python train.py --num_key_value_heads=4 --vocab_size=8192 --norm_place="pre" --norm_eps=1e-05 --positions="rope" --rope_theta=100000.0 --rope_fraction=0.25 --qk_norm=true --lr_mult_qkv=0.7 --dataset="wikipedia_en"
MLP neurons of a small language model. Each row is named by its layer, matrix (gate and up: input weights) and neuron, and shows model dimensions 0-223. Each number is 128 + 24 x the weight over its row's rms, rounded and kept within 0 to 255. Numbers have three digits each. A neuron's up and down rows have the sign that makes its largest values positive.
After each neuron's rows, "fires after" lists the tokens most often just before its 100 highest values on Wikipedia text that the model never trained on. A number after a token or word is its count.

L5.gate92:116138165096167133098092081135141121144108133072115139123100129146156162150120133129089118121157156148210112089129139145148161147140167107116115078118155141111151123123110110071119110128118141127146148094075127144091113120141113122149114147192118075152148107167125104115115138133163144150107129141168136097113085153141095134131148128122122142173127160114147117139127133101123099181139111164153105129152104129149117112139131147124123148139160128101163153162131147210112104119170141113143112080106129152154105138146130143118114164086134119110108127131138142074124137182121136129144118137110105129120111114101106144142135113153082115128141065122109124126138100120124136113124
L5.up92:112070133078124111122154103104124130136118158091098167126119089151134160085117084184121133150118111150141099169149160073126127137157145166143113089163102144101105131137151130143120113145158121163117095090138142139113096130181158163119121109128131124114157119156160130097095125132146133104163123158123136142136148109123121069149108097091145117124137099177129137121169151140162117119086124144122127141129142144172125098087129116088105109101149100147186118142126169095138121110097116125122176106119112154159143162124115127090096104111118132135137198131131099138126097129131117114121128110156144094136079146103140146129146126137162122121109114116172144142146106113145147144093
fires after: "-" 40, " |" 8, " \"" 7, " (" 6

L5.gate257:118124182129109114166150111106100093172084164152086161135110134119112168164162133163139132135116153180194103112145106072135130090118115123131111119149115105102071105108148104150105126112125137115132136141153156137151154109156126161141127185145164147124119148135129139108137156118142142167141081073177145117134134108141136139137192092108139101117135123117125180120181139163158076149123127143131112108150125125135085114110126130095112107160156118156143117177128155098125135107103129131133146132157126103118140161127143114116144142116136091100106107141145121115141146150181179134144120125116141105132137131156170114129114136149164146120130099103114144115089132114116128111081
L5.up257:136110122125156132096127112172129129116160144132156134152132080150113168133119133130131184149144128099119142133096155150112088132111132124124132150148153138086082102160147144094138139116112118112104126120142093078125131121105171087145154120138124112142120155113110123138121157090175117139157076112124114127144128185101089143115130089125143129124121122180095120149102116127111137112174142136139117150117103130102102118151168125151139120149118111189147140121093137121135175148163127151122148127142149114147159108119087094139151101138158165144160149175135170119158169098128087147098057123074166133096087127147112124149105104157083109142135144158084125145119131121138122098131
fires after: "-" 20, " (" 13, "\n\n" 6, " a" 4, "/" 4, " \"" 4

L5.gate833:148132107169127131186124171135103122124152137167124117099164144129115118117125135138142112135118128136137122132155128118126153133091148156124127125105131126125124117152121115115084124175131154129111148159148155109126160147103109114090132116081106123122114110106131132129107108133085196118124075131140105125144140146179144128172114104117090143065148095112123145143139067107133146128096155137150117150145120086101087151149128127127152044091145134115101133113147142138135157163111133091129106104124107165138159175125170099079084129100107155138131173109110155123092128128117155148104102126136131122123125060111144108114164099131134108124138071130170140149143158093127130117150
L5.up833:153148156169123112133134148101074114072133080100164135157168077192112117115174144121162113141126114126128110151142144157136096180148118097142127110115203090134112128104102102088113143160131146133110145143143101122133161089111131126179122101112079110146132130126075091107107136113113109144153126156145080099144157158157128097128132133150150139099098176097060131141141146135110131097117141115134094126082142126119187117158148137162126098104119115134096108120153124124106130112111128105122111147135090164132148126143163135095174126157143130107157142139138148099152126112128136134130135131152130127141119099112118117124128108087110156133108119139135133180115121123109115104117
fires after: " in" 20, "," 20, " of" 16, ":" 7, " a" 5, "ern" 4

L5.gate710:153111133097142120139138136156116096130130109119106113111133114143111126152158116108120128133165141159129137123119122116143135132143160123121071080120092082137197147126140076110090155107171139147090130195124131092131170091109159141144101107097118122100101146115122146130141113129092101167107101136141082179099097130102091111155174107138107127118157083143079145143122166113114090144152180106073114113135135135120118110145120179126106111142136141132099140135133142151107129097167150164139133154127133120124064107118126161145130136095133089127136156145160134130136162111131153111093127152092146095085100108128157155129173122157118156147148128161118137137143126147132129146120
L5.up710:140115140097134105138114156134172133100135123113156123142104111109121167134121120101115107137131140137118119097085112077140137108151118147123142115139144124109113113164128063160106118131135129128133198114101139125135124120141126149141121149071129139119164109122162134119097168149083085128138101178136139131092125159138128096147098166151140126140140125131188135138110122087170117066146114141106082089117113144128187123117137067119112121145127123138082144101130153134166117133118148100126139086122143149162118083139073140112126169123166088134097091171179111136144119122132127113114130126152097124118150111105111106131144119122157142152162120145118149159144111176122136146193
fires after: " was" 32, " is" 15, " were" 8, " are" 4

L5.gate885:123131132183106175113142164118113119126120127167130176121161145125153156156110149068085126092122084106123115108137111132180140141122127145082112123106096132136136106131126131107075132165119142150133141130156182106119137118144131118114083097145143100106111113137148156129145154084103130150154141110131121109109119159145126102116157112140091102117107067087114139144138135103149119158133135185135135138133099122148093115145073143118131123142162155137098095161121145125142114077076103120116139098133194151136136150133154147161080134143130104127118123143112114112132116138146140147095134106139159151123104076122105132101190105142124127117103092162098126119171122141082106117138
L5.up885:159173166125108109099152155099132104158119139134160162151127123139139134124122115091141161130093152154116099156132117169129145133147111117115147140111112101143127137124167098128113138132103118120116165109107128124100105081137088069127112097141121096138105081120115134147166126161101142163125184120127107092118102153128137142145092097142118131136114130152138137138107141151113142128122123182146143137154131155129102136140126083158092168121150140107089134146110188153133145138144147101124113107156103154152131141170184141124068132132161140089113117134140132181146115111143146121111104092138175142160102101120078116144155070116178109155112106151114108158091163097149115136156
fires after: "=" 30, " 2023" 8, " 2022" 6, " details" 5, "Personal" 5

L5.gate296:158109136166146148121136128139132180148105147161116151133133103171118154158082157159096170109098155097130165141082160134135145122141115103138110150111097091122133148068125135124114159115121139131181175095164098144177118146114112165118118135117158150141113125176155132133097131106111125141131135104136146169094126125146105138147123155144153111096143159131102112156130107173135101155105085188147113120127130116108139123133082123123115094156112180127074136163129126127126105114155156133188129166141144134152135136163149122133128143127170100134128129134140146095132125133164128122179101118114108166133153145097127084131157130131176094111128092163123126120164131157098124104120
L5.up296:128118100136131108163161132152099112147148129170107125109158096137126138112065106145146084103119121099119153135106149114129140113190153097127124170201104130131093144097131100146130199127165129167105172118133097125147139104103161126139116144094125137177054098141140109163119151141118185129149131140102116132158086124130134116167121132126107147109130140114138112126113132124097086138111124150134154116110096129101120123134129089133107096105141135132082106135139122153109123107140121126141112110092164129141155172126116117159128105110117164102177144096103118100155164163089141146130124108130125135126145132096138086111158189106142121134140147182115127141117120137099153100113
fires after: " a" 34, " as" 5, " t" 4, " is" 4, " to" 4

L5.gate579:120167166154137117132107076121129099131099163144083133135137168158150185140190158092113119147140135141137117137133109123133135116107138123160095108138118126137170137090117145079111150162155142159130123094104131106132128136146134151159083134077158098133112099181134142099099158159114121190091142120112151148077101140107101123168170106147090114104133122098103137113161136093165109101123128122112134139127133124186080116103146133121141099118154142146141178192147123166140119105139120145149145118107102145158114170111164131142142158117126151099115129119101115133127137090140139119126176104139113135107124111148128128133109124107156128111133132117125123156126167135094152100079
L5.up579:112142103147106113134145122121145087139111134120111125123107120120089151134141123068124146122122108097127116123134143143127119138122152095135096155143146179134160109082107112111121141178108127164138189121116140117127108136088122112149115139120160123170100104162079134137155132056106095162146122142150144119135106175085128095143151134136119099094157114155111125107161125123134157132077107124152150158131135165128139115122120107076167162131116131122162152141121114152145104109106180157156129147175117103163122161123096167121126144144138130143143134139141174110103117089127151111179163067117160160107152136133123160135094139133130133137115144081114137122149168151129139073168
fires after: " (" 27, "." 16, "-" 9, " \"" 7, " an" 5

L5.gate17:124091150079135152095067108088100132120084145095074136085121139139158127123153149152125120138129164113202115122121151159197117101140152121128111091123097096123116138106164124100096127139123148135101134161101161143123110099129120118147081136146124078108152152157147144088129142118123117140125133140169149132133071145117133137137131103130113125158166088128105140122134166124136114166150110088125126145164114135159104106186140176131138146090156120122129116155162132163137150113128132145131140107109148176171119175097116104115124120105111151119130106103133152134127146137146149130147087092134124173143113108129122138136110099147102131134162121165122136144140137083122162079133
L5.up17:079143108079120145091127151080111135124113118092103174095099116104126151127071172125150133104129156128134103136135161116131091098171128144129107107116111125108127138115146119069157100091111130084116121138145137157106109135147092144130158119134102109130134132152120123114158144168122096161132120161096115107130125147112133096142123107121152144130121120137097137136111176112135149100157129106127146140135111148133101156138132134137135160091104134156133113092180117142091138119086201146119100086114117176122161122103082111123138128202096125142082094096121131152171138110118142148160096119102125165140110129135118148158138131152101151099127128126073144155124168153159124145159
fires after: "-" 27, " an" 9, "\n\n" 6, " co" 6, " long" 5

L5.gate533:131095117143121159148117131164150083136134144105133154140140117141136167111103174093109134144155127136118093116114139168179159129114123098096147104096151116149094079110123116165130129151148175154108161124120115119130128145137106125150098123131109073104107131138112136107147123182097140166142146132169125124138150090204052140114128168120107123150135175093141141164136109090135119073122143175122112109145159114125087124106110097097124095121124150126155098162131125123175110112109101112171165109088170110133113111138099149131107138115114131146137152177124130123095114154110163149103116133131097124126126073136126122096146157133126123128139093137157138146145131114117130092132
L5.up533:111125160155172118125121096173142105149105181105110156144135159179169137138157128118109119101092127129122112129145135115139186117109157089142123149111138117121115134115082116138092139186150163114113134096132076124135155131134109097106091124173128154178084134093114128117125131194168150130099125126128086122175143112150122147114126097135084145127104146124149143104136149103112117130150072160114150119126157154108097159154120164089157130070151111140097110143149118129080109106144112135115137155159157109122148114106157135123124147140127135152176133139121124127132129102142139087143169131129138155125081113108091140091132142162143098131138139153146115108103133134140156097092
fires after: "," 20, "." 19, "=" 7, " There" 6, ":" 5

L5.gate306:147107111141133112128160098096137150147064089085128120109105115166137142173099136150129087134129134162163133101135085133102149105161124105133104110154162124117134127116114107105087104104130155133093166120105147154128141117089143130151109140163131099147131124146115125125157103079125140123116086166156136114126116132102106125095165134164144126123123087107140123119188136113149132151148096156138089122175092162150126094157145141157159132141166131092119150171092101155077109161174115126087144166099116112162144144123145144119158114113094108091125138140103089097139148133135131145081142132168114108097130126153152136127139151165126122151115106120105139175155127122127152085097
L5.up306:117089120126157119162174126137097138137104100132112114150139122140137106099159202161128094078133099172127101113130123114120123159175124102102112130151151167134139163144063141124094121131107124143110140136065131128115103121111106103181078137107130078115121116125126129127129101075136101117089138148168147157125121096100141137149130170129122110099097096144152126128172159140151113157165116159149120136140078133176111101143116130126167175149118139080156144145122088110091129105119113116124092123106111113141133167133137159139155140118131127144097147108122122124124146154114117104063107116124116157118099133161143161112158119139115161133108115118123153151152120080149141108117
fires after: "-" 68, " •" 4

L5.gate290:149113129148128162156142140094116103149140090099149091113125149188150127113140164113114153133132164098105083107120131120120098146132158127125136131121134109134112116128146128118057156073126110166167139138124155130146160155151118120155110133122149143129123134136075095105115114122104125159108112127124111108115127128156096164118134164115141132099113135115155155145107116115132119135175110156095166073152095120096105102122110119145084151142165146147144113157131114183078103157124089130144145141096111106149148152173117118136120161087118150147131130148101090112132128162183126162098080106115162140144123126143160121143154085143098090133133158136166120119090105101148075103113
L5.up290:158118138111165130175132119095126136165114124158161110147153156173124124101155153153105150142164160099104116100112146146140081110128150126134132121111133154104119058125130151103081155128108091158193129156174089132133179101134108142128090131138126132133098148101121109121112169123093144124126094103131135149114149099158139151144104149128123150093101144097133140119131129123122114122181105128099135143114106138153108115131117143112093170115183142174163118127160095143105087144135112165138127119099100130163167155164133118162111161107131129126113146125147123106105107125168119151116089123141138129153100138150139111125152079090131124143117180122118130082109087121095099146088
fires after: "\n\n" 27, " in" 25, " of" 9, " and" 4, " In" 4, " for" 4

L5.gate884:128141132134132131122086102065122116096109138165085122120131136122099123130144166180150131147191167139142087141120132129138128130136155115087065111163124098149106116116122153179076138107174150171111166124116139164140149159127109125115130146116146127098112103167131130081069114069119164119113136095140105090121083108136133129107152106124130118165124147141120138109110167138144098171089130113095124115121129115138127131122105175112118126120123134140149095114133124155130114132131138121179103109134111108085097145079153152126143144129156119118083131140139131144122114151121167118124126123142105088168082104119148126148138106154110134092137103131091147118097096178127137146088
L5.up884:085077119124145112135111184138123083163142116147073105093116117141170161141134136124138079129148123074130113113107100164124116119123132131117103128140099164126049143115106152123123108105152134132091146142131155143139120122137131168103125130093150116140101131116100144086107166142145155145108124150135123120070101125144145161138154106148080125127118130112076143108171131071147133126105157157089144098132108163115093157112100174143153119131126113121145065121130168136170118148124167164124130135132132135163119114099129135150139154107131112113113145170100117108141120147158106127132179098162134130136099122125123101189129116162138141107147105128118133122120094136098096141094
fires after: "|" 19, "\n" 14, "-" 13, "\n\n" 12, "," 4

L5.gate23:155166109114105104168117147129146113156118139157124130109155109121116106135140142138113164144121101078122101119131123140192114136105109143108144123099090118148146152116138149077111130123162146168093130133125145150133155118153115095125121178136108129099161078137155156135115156106128096135119120139125094136089115086153088122150133171127112101103118135113137159142138081134165136143146118117175105099135129103119138085127122133087129131101148125134121087144115150130147088111131108143142150127071162184197143153179083171149115082141114141157120141137146109102114126106193129132109157111138177150149132133130097148088118149137140134124165152134188121124134132136113155123147
L5.up23:108127117134098123134152104143150119120114138189114124112123131126130149126131107141128131113151100125114111128154110094144139144089109135126118079149088148150167105106113150102123106095132125145128099136125181086138092123137113123095146121127126108136106153136121117154135132143109124158101118121111136100147148083168136099073138112131135116126136181120133119145137129139136102109114207172136138154180110116103144113111185119089137122168136142141121144180089130162061084101090137100146144099162189101124142108155112094137156122135115105091137127156153095113127122126135145140118120155119148105125136114145121118124103138141137171094162088156136088174124145177185124096134
fires after: " |" 53, " +" 7

L5.gate659:150105122153150125120143133092122083117104129063107140121176123191102102137124153104063133165161129168168135093118113107149148104126147141126068094085110135119110133129150129114108147148132185119112118147135135127146121128123147085128118154119149154168136116128157170116104127105072113139159088119150148137116155160172097128146137121182140131153147082079112186096115122152119106106121120100120077099146150096148134105191120126123128119143134132131140120138107115156142091151124079161150120144160155152118135123114168103158116135115075121132161160152080108102125129137146147164123133118114136127096119109155146146135144122135110135135120132123129113152152145129126117136099
L5.up659:135114122132110126141144167113091080157156151082119162130124113149089107104128099082117127142135141142128110108114105126131154128173119141126102108139136155160112104190131138126127111143090128151096109131151105116124131114097089139102140121092115136112134126110129096121074078141068115083175096141128142153133169153115168126115074134153107132150114108099107097106096139146141149134073101109128135118105157121110149118136107131131146177140098106126112116119100128106141138136131084092102102129138133135082114106105140135145119167180111125129147157151127097142173115142152123164134134140102099130106074137132138160128176143103119191102115140098119094145109139116195113135125
fires after: "\n\n" 34, "-" 17, " (" 8, "," 5

L5.gate832:165129092204121121142155148143127163136111129116144138082117091170149130151113123154131142163130118127177121124129121124117138147077150137120141113086108137140120123132130151126090113127110154171141120161117175158123107157174157126146123109145184114118126167140162154148044076140092133132123083114159160100108121097142100135107122143131149106111169146080145117129167137124148128103157150152148120092155112130117143071117110144115130143169104146136152134173117152124099096109139139127127119137124144110142154130140163140155167166139126131132131152168139125104110117129164109152086129138140122132125147103169138107132116136169133090144139135130111092158182135098156149095125
L5.up832:129146141103114157143137107111078108142158139123107134120137134120104077096113112102140102122107146101136131097139143103166100120120100144088149155117085115150150093162174100142156191116128127094166105145114101121135141145081134118087132114095116132114173133086136159144144131095105196137118127103159141110186116162098123125154152139143069153118141120118129140148115084173111103155150125134142151117112070136099168127162131114084124148084138162137155130115156152074149126163102137151134112150115134108165133115144119143121130145073127150120122141127123131128115137106166138117145126129169156128150133084129129154162155103115124070101152155121127138121121141103143159137110
fires after: ")" 37, " first" 12, " second" 10, " third" 6, " •" 5

L5.gate311:145125143138130130119081111133124126144133128133114143143123154174123108151136120113123162128181120143124149148136183128113093117126155090099070110134124120139155140114133109093100204178127163185157119079138091115171189159116152122141116117157135120140106102126161164068122125125124139182100135145111119133152110125148099117147143118151090086150107118125148156124139129132122087141143154148110140156120148109137116113103115149136169133131167117121153109131150096151143148141139130132184152127105162131150123163145148091099129085135142139112153126109141117114076107126134152165105129112125144148121125120128152103108156137165106115144125078127174145148125151095071084102108
L5.up311:148136131152149107114107144097131160123152100088109185124145147113126113146136133111128141137135133124130157158152127149109132121119087147100106099156100116097126133114178108120126147120106145169133096099090140137178157155090147083139164132106086146098080142128156137088157142109116127098123120144103113153139129084167150092161148127153155114121103123157111157086117134124159134182126086074173153128122140134109132145121152158115086116109151110129123138120138149120102130174120110106137168168137174139157127137098127101114149112152134135119177155149142153106136147150153141159082126095128126131079101136121093180103129100149119084082137148144154148108154109128097136094147
fires after: " a" 19, " is" 17, " has" 9, "'" 5, " with" 5

L5.gate484:112144132158143167127116111118149111174103175132123126143080147154120125144119141097108084137192124124144131117086119125115123105154160141103109045091131136091149132144128125152109147127146145166131106123103134108147146123095080166125089144118155150112137120135150131120118138128120137144146106135143126080176118132119114154123171118111121142115139120139159159089133098130149090167144148142109121121118142148173104077161106126133124136136120146143188115189159095135102123156165134115125162129129144104108146130105117081137114154131077112126104102139129100133122092151143202116128144104148089144152131134093135129153141149129065139113166095114101159138150128152123135124094
L5.up484:148137095130111144167154114136126119150140121146136099127147088104082143131066147117127078147082172092143121175120115136114146098106121152136101162136180119116100145126124133128123104120139137100083150146132138141117122166133109129108125107079162133138105172107162176146158113138089122065110121104117126090134145133135141170101125145107104097108125108116142110131150107103151176103125116126173101136165102132145157131157126150111154106122102117146129121165157135127133139171101139105094128158105142133117138109141131117162128159119078073100110113145135124136151110122177139177123111089151113148119150104141103121148127159163100132101150174146068140139144118155174126112149
fires after: "-" 15, "|" 15, "\n" 11, " 14" 7, " Albums" 7

L5.gate580:190111082133131132114135144134124101134140108177154093147150137113113109164106108132089138183131122111158156147142094135150147105112116131138134110119109108134110140099119141148107146133186157181138093152131116134138184162147145098110107178139159146142138124159132133120127178124143113122141109107158109107160134088209101114118149127095139135143156144080136100110167118115137120121109140141103102067186108085127143127114161124056107103143132112152143112129098128137139103123127142111166161106147135123104150126106114118117165110120078085111136135125110139098103126147187156123141132134118131104152142137143127139163109133129141107086120102114157125119114104162121107156107
L5.up580:141165123135122139121157118144161104131094141134096094086104114139146137167095164152138129142155101112120125126131126126086113099125086148137086128117120111091146182144127155115136098144136119118168156171120151117100176146128124127115081119139122147153147129115122170123123109133117129095119144131157137079115090138160129138119118105101095132090106101105121101119160078130134089148091138142152152110139124130122136123130163131070148155134120123102136118130099148147068159152190158101126132136137133140068157152145160147142093109128139148092185088126179113087106090106101129129114116093175144109130095146110140156110121090151141123148136153156136105121117155145095106140090
fires after: " |" 69, " +" 9, " Episode" 8, " W" 4

L5.gate578:136082142108122117081133115072114146099102118148159111119151157180142083144149142138091126125128088109134130127143137135159133135126173143096134102078141121127135142150151098113126156127151141140087140139147135079125134142135147063134105155103150128112123110139166146143069132112116174147111123120140151137144133166093133168148144115137104101120150075099128183111117134121173091141140143137134115118116145103154111110106112124109137144130118121179107114120167102127151079167119056137155136108103131146118136125119111147186130113138121161160131143152120176119116107150148128191115130113083123119115129103133147142103115132156078113123114129145123147174133114090111092093121
L5.up578:155118095103131158119155134118133139139083134113125098163109148188142136131100180148166130173131102091107120154122116150124155127093139127124125114107120136147079131156097127152138152114107114135123167080155123140127178107136160088144127145112159130135157124161111179145062142157064114132143104129146160121104124138149118147103141112114096109133130088102144143136155144105178107108192125115145157115115137137151149106127113131104135122119131102109155132118166087164124129122124132118140120134116130110067120126177123135144128144108129117131182099095143142128134131111153111089126150113112141079111121126086149113125101131176101086106148156153146121123123153059160092133132
fires after: " on" 29, "On" 16, " under" 11, " On" 10

L5.gate545:123124100166156119106093119122128125120121131093109108153130134113147157122168123134135149158163123077124168134111121158158078088092140118124140127108110131131119123116153123143108140139151147124165131117148159165189115159103138171121113111157163147120077161146126137096101167121157088097096112140145154142158129092161068129083158132094127120116193102113067157067160120106135080117139131111134106123107158154136135107117085153107102133130156132106150145147144127170123077099135128162178145169131160122168108117133116119120118098097139120127136108100089129128112136097140167151110131110123075123116106127124122098143123150128144118094153124148113130103130138126117110112115
L5.up545:118077148092152117094127099136123156123134121132161131137152101151137118109078080142137160148115102144118142140164160159108123111120114174118147099131144140141137107132118126128175132122114113182131108132102160144138090164092114114114116154134151144151116125137115133120095137123129054118084132174139124153183162131142135125096132089122158140144137125129101141111101126087157145090164139101166119138131154119123140142104151138083181138133144100124141137135175129157121154134165156133134114152111114097107081143119143153115126124095154120140075129143109168110090122084166134131142127079146145136147154124157130183116151163129106095069137119103132092064142121125108143127130
fires after: " on" 45, " at" 5, "." 5, " to" 4

L5.gate81:141121129139148111093129148119149117162111106159129130122121116133134144136145149118088126121126110155179104113077118137100142088123160107136129096112161137102136164100115085081139124116155142127124164089146091131157139115145126108143071150122149141129110124160089131086092174128110162186110130163164130118130103141111136158117128132114159078114148112121141114101138137108143134142130131181099111114159115150207099118128123143106135083144182125112099109149109160137142116124120144094155129095120158139149155152098155144135130155100129092101120170196077111124131149129098192160130140130128178118124138125100130135153131122136091143124141120128107176157116161147133115146126
L5.up81:128172116157145128143127105123108177111095146156174139146103137118108121126155134120136112117119068160136125094081124123134149137126139103139158138143120149127138115104115128112108147143101134134145132112104107134136154132109125093127102110108099129130160120151120139136111145131134165161134162123126144136044127118125144127144103110084121118106111105150173131115102107117188132111136115110106145190164166123141095103145137060088119109137193123152114131133112136101116157099139113162118111136111149167129129137119138219158083130096125122129150109153163136118146129096134133122143128069156153160133128121104100164103125153141115125085135106129140195101145170138122159143116
fires after: " Al" 19, "-" 16, " al" 16, " Mc" 9, " Z" 4

L5.gate256:137138146129133134150141124092143103136102114162115105122154142129108122121090103074105133100186073151136144138107134066126104146113179145127118115098140145126127137130116144136075152178153142179091146163098118104134180116135140136119123148063115136151059125128120111143130109116152124115152127137134076137130122166145122136160140116123126131098109162097106177099113128104123100124129155120135123125122131149126120144159088132148131097087160151170172135135098105173119108126121161146134106126144123105157119142072135101129113138126132127087151155127110127116102119075124214104113119142134098114111145111159142135130157112142124131125105119132095152132179106165105108110135
L5.up256:139074128111196146158099151123121146134141071129109131139152137139135123069132135105130141127167104139101137099100130116097089108139107161202106117118151170154085089129121127093100128116138104204140157175126135088149134130120096119117149148098161119155115126127106094106120106097150121140116140127125098172163174158134131121170110153121132146144090123124099136125138117137149103139117113117146102126157092160120103120104141130144129104120128184098169139107126099162123137131142170139142129146162101142125137101120097113149091143102161138132120144133166124126142119116166187101090104089120130154118105170128137122126147140114138113110117117124139178132150116158155109109159
fires after: " in" 19, "," 16, " of" 10, " to" 7, ":" 5, " the" 5

L5.gate93:149147154182130153115104145135142126136129158099135139138127147116123119132132117125114126139121178115121142163128136106181129097112150155095106150126101088113118147132130135156152148178114155125135125116155115098152141156135142108128115168102123119135137103118145165137095132146100106125104108102110099137091148105149118101167149115183127115064162065085150158114146130121149113121150129145162122097154158102103137128177117146127146068150134181116149123123108126136147111148118114127144168100149165176183125139115130128146121142107144092104128120131165129086111085130135105131086142111144161112084130092172132117112152094138131114177164102184156134160149175119127148125126
L5.up93:201158141127093141119108125114132124209130109068127170115127169133106141139115136095143101161102162154105093114099160150118152140140127113120116116108108090118112144109136102114126155131154141117125151115122101136131147163110119119146126159123125136110136114113102166115092128106096103151132084142091117143114154166103134107136189179132139108093143103108110142137134181135197147116088069158118154118113143142103137121115164142093133162124116129107111121146147126166147122127126101096129122138110120139139088083147117125158086129123148077127142146155154109138147115168149088142096112102121104119087126121164100135123145080150136133133110159125124152131095141134158105094132
fires after: " was" 13, "-" 13, "\n\n" 10, "=" 8, " is" 7

L5.gate109:135136182087098114131114137121140085130116096134132131121139114132158123136163122155116169126124202168131141143094136125149138149146191092089147116167122110102131128069165111093113144154145152135092144109107130101150135102131120140101103222167140100130128079136103124113135124132153115176121129090119120146118139158151147147113154150145130130130126133148113156104154170152129098135159126095092093095154113108154078092113101164123133146112149141153111081130143132162159158130134120156121130115104120125126147101104131110096168113116131106101112080121136154130140120121138138106155110086098099100114148104156125111188108127151137113147125134102123121138161145139121126097102
L5.up109:082122102109119162144102140069165162119111128127155138129123118139129089130141145101147143113123165132122093149165142125114123125125148117107156133137197104162058143126099166133113112144161112160158150129130151116116131139144073158140111106134136140091117127130088150113116117102115100174091181160142163166111168152147125146074137156130104104130140127125128141073158143123146129135109150116097119135123172151144112130129116170144118170117119103092154113112133121171147123135130132133152104121142154083125146156118212137130153139107135164107137109120102149110159115117131167121164095144145080150109127122107113129151132176140098118126156097132134147098139139127117108084107
fires after: "-" 25, "." 17, "," 10, " to" 4, " ." 4, " In" 4

L5.gate536:151107101155170147115130139129106114165105122136127161138153133129107163127119159092134155088139125113126150102090118078129137127120149128135139137154147068106150079063127123089132147147157149131115168127106089139134133088131117132169114114130119125156086060149102096135104115118133149119158127111145121160149101139136079096126170082155136133142125160162098160090142127131124090145134140118062128127119125134148061117175155134121115082130117115157155142127150094142107111107135133196101111134122114125125130154071119117114145149117157160103115120154164149141120110137085151110149127131109118128110164114116157087147111119169143142158117142154114113126157133149129127093140
L5.up536:129100172128104130143155084140156156192103111135088103129132140139101146164105107108154104179181143106139146183095138126114129095099128108137117103129127102131123132115126165113125161095143115122105122122112146114134158113131099120127114157161101136156153121155123134146168147140174111097163105096125138124114130111124111132148149166140076183108122148123115156160133137120116114129096120145150129155144195111083116154132129137113137141092108101131119093103126112144098132147197122162109111114120123141146138149126111105102107163123122145096112139124138125103054105145096173091124159130153160145104127149095088123136118113124105126166096152119138150130146195124132143177118
fires after: "." 23, " $" 20, " of" 7, " £" 6, " to" 4, "," 4

L5.gate374:129120168100118118114122126118090118117126131134120126123133167112134161151126163160119145134170120073132131142143163146140105162155173090107119117111115108119098156062154087122097147152170138145110181145133083113124140105139126091127098122118182152119101152145158130145122119106101158131112096122139106160133123095117081176145140105119124123126151132127139126182108170075135119149108113156110124086133166108127132128136094143120144115126132197082157123124135113152159132103141143146130118137127121160143196133145145163181148124125124141152151135187147111131120135144156122116100190122127095160116151129138107095151152124133171113125123096138154116115169097162131123142123
L5.up374:127110106106110110103117123097115129107119137102116154112105086141136188114138059125133154093150151117113171142119128169090153151117106113106161178142141092120092118091129107127078148128108126153085135113122105164139158153087122141109176132167135148173108094107133127094127141138130096141180118132103128130139121118152113096131153086134119048182126148134147128142115094124106147083145106164166123091108125125138119110093149086138105136127115110113118135093170113158108170126162115140108127140128133118128084108116109107137147122158126150078109094128167127093157126119131126096118103163108150121135135128102116102100161164155134110097121115114114110136118150155108156138109
fires after: " a" 62, " an" 8, " in" 7

L5.gate119:118110155135145096115110076096157149142121117115115144156165155121167143130145107135080107138144127119137127103100116149110126132144150067129121097132146105115141150145071105122115144138158152135168119120162135123200129123152168130136117146153153120159152110174141103118133133131160145125133125106096145162129124133140134127085107143186148104170150145111154114122175104155145136137116158126134065146148132137151137129111095144141080145116120181193144065141112151171139124118124128119152170125118173131165133156099118100096156103126099111123152117139115118099125109158146131152097113140141094118143118129125181085115155169138162134115160128121117159163152098130137137102114
L5.up119:144105092158176131089115142155166129116137134096108068129123119140123141104129126098110094132148117058134136168125118142101130086146135138116169143135104135160127144113088135163146168163108124147154156128114120143151098106113123136125150109140137113175120106129128099077076101154129122168153140123113106166114159126118151122165109146110097134108117081115121120128137139126135119119128133172110139155121173106113128142162107107170107155143128144140107088104139096122153170148168146133111146124171168127144130130111111126136097097124141166103158095178131135094141101158138155154151149186096125143118062132106148105140157126116146069142145119123157142133138145079109126119150
fires after: " to" 43, "ll" 5, " would" 5

L5.gate79:132126138135131155066131098114159095182085132150129151129149162172144138130113153135097199165111123140143137130156149070120173124132128131123136129076144114140110100146093153085132146138141157151142133139132146096148171100120133101157087133090123135119140074131098156133068128079143133130110112112157104142163122155140096127159113114154126088094145119115129143100162117090132121163186125139127124090118112114153089118146137162116140133134139142118145087124138064155096095134124111123140132100104142145103143123101120156138141085107105148124143140122127145104140131121100147101093091087116151099111115117149119131106125122139099105108139152161108091136136155149087088121124
L5.up79:106161118161103147127119133117136117154134124120107117129156137119114109121150190112088115106146184122132113096110132130110149127132135142110127141084092084136106134130126168124115127143157135102136126154135129138120112136076161106154118133049161106085110132104136144105138094108142116115152106180115077191144132147115125144111107133146114109119129112145086162091126090141078148146130091155169089153131122130163175137148096195090116108099122122124151128118154134131146111150103172106144136128114145150100147087099147096181147123115114160144097145138114123118124142136118124095139103117105143138120152129125153079154140152111153159110118120118072109122098114082123122167112
fires after: " on" 48, "On" 7, " On" 6, " Released" 6, " place" 5, " opened" 4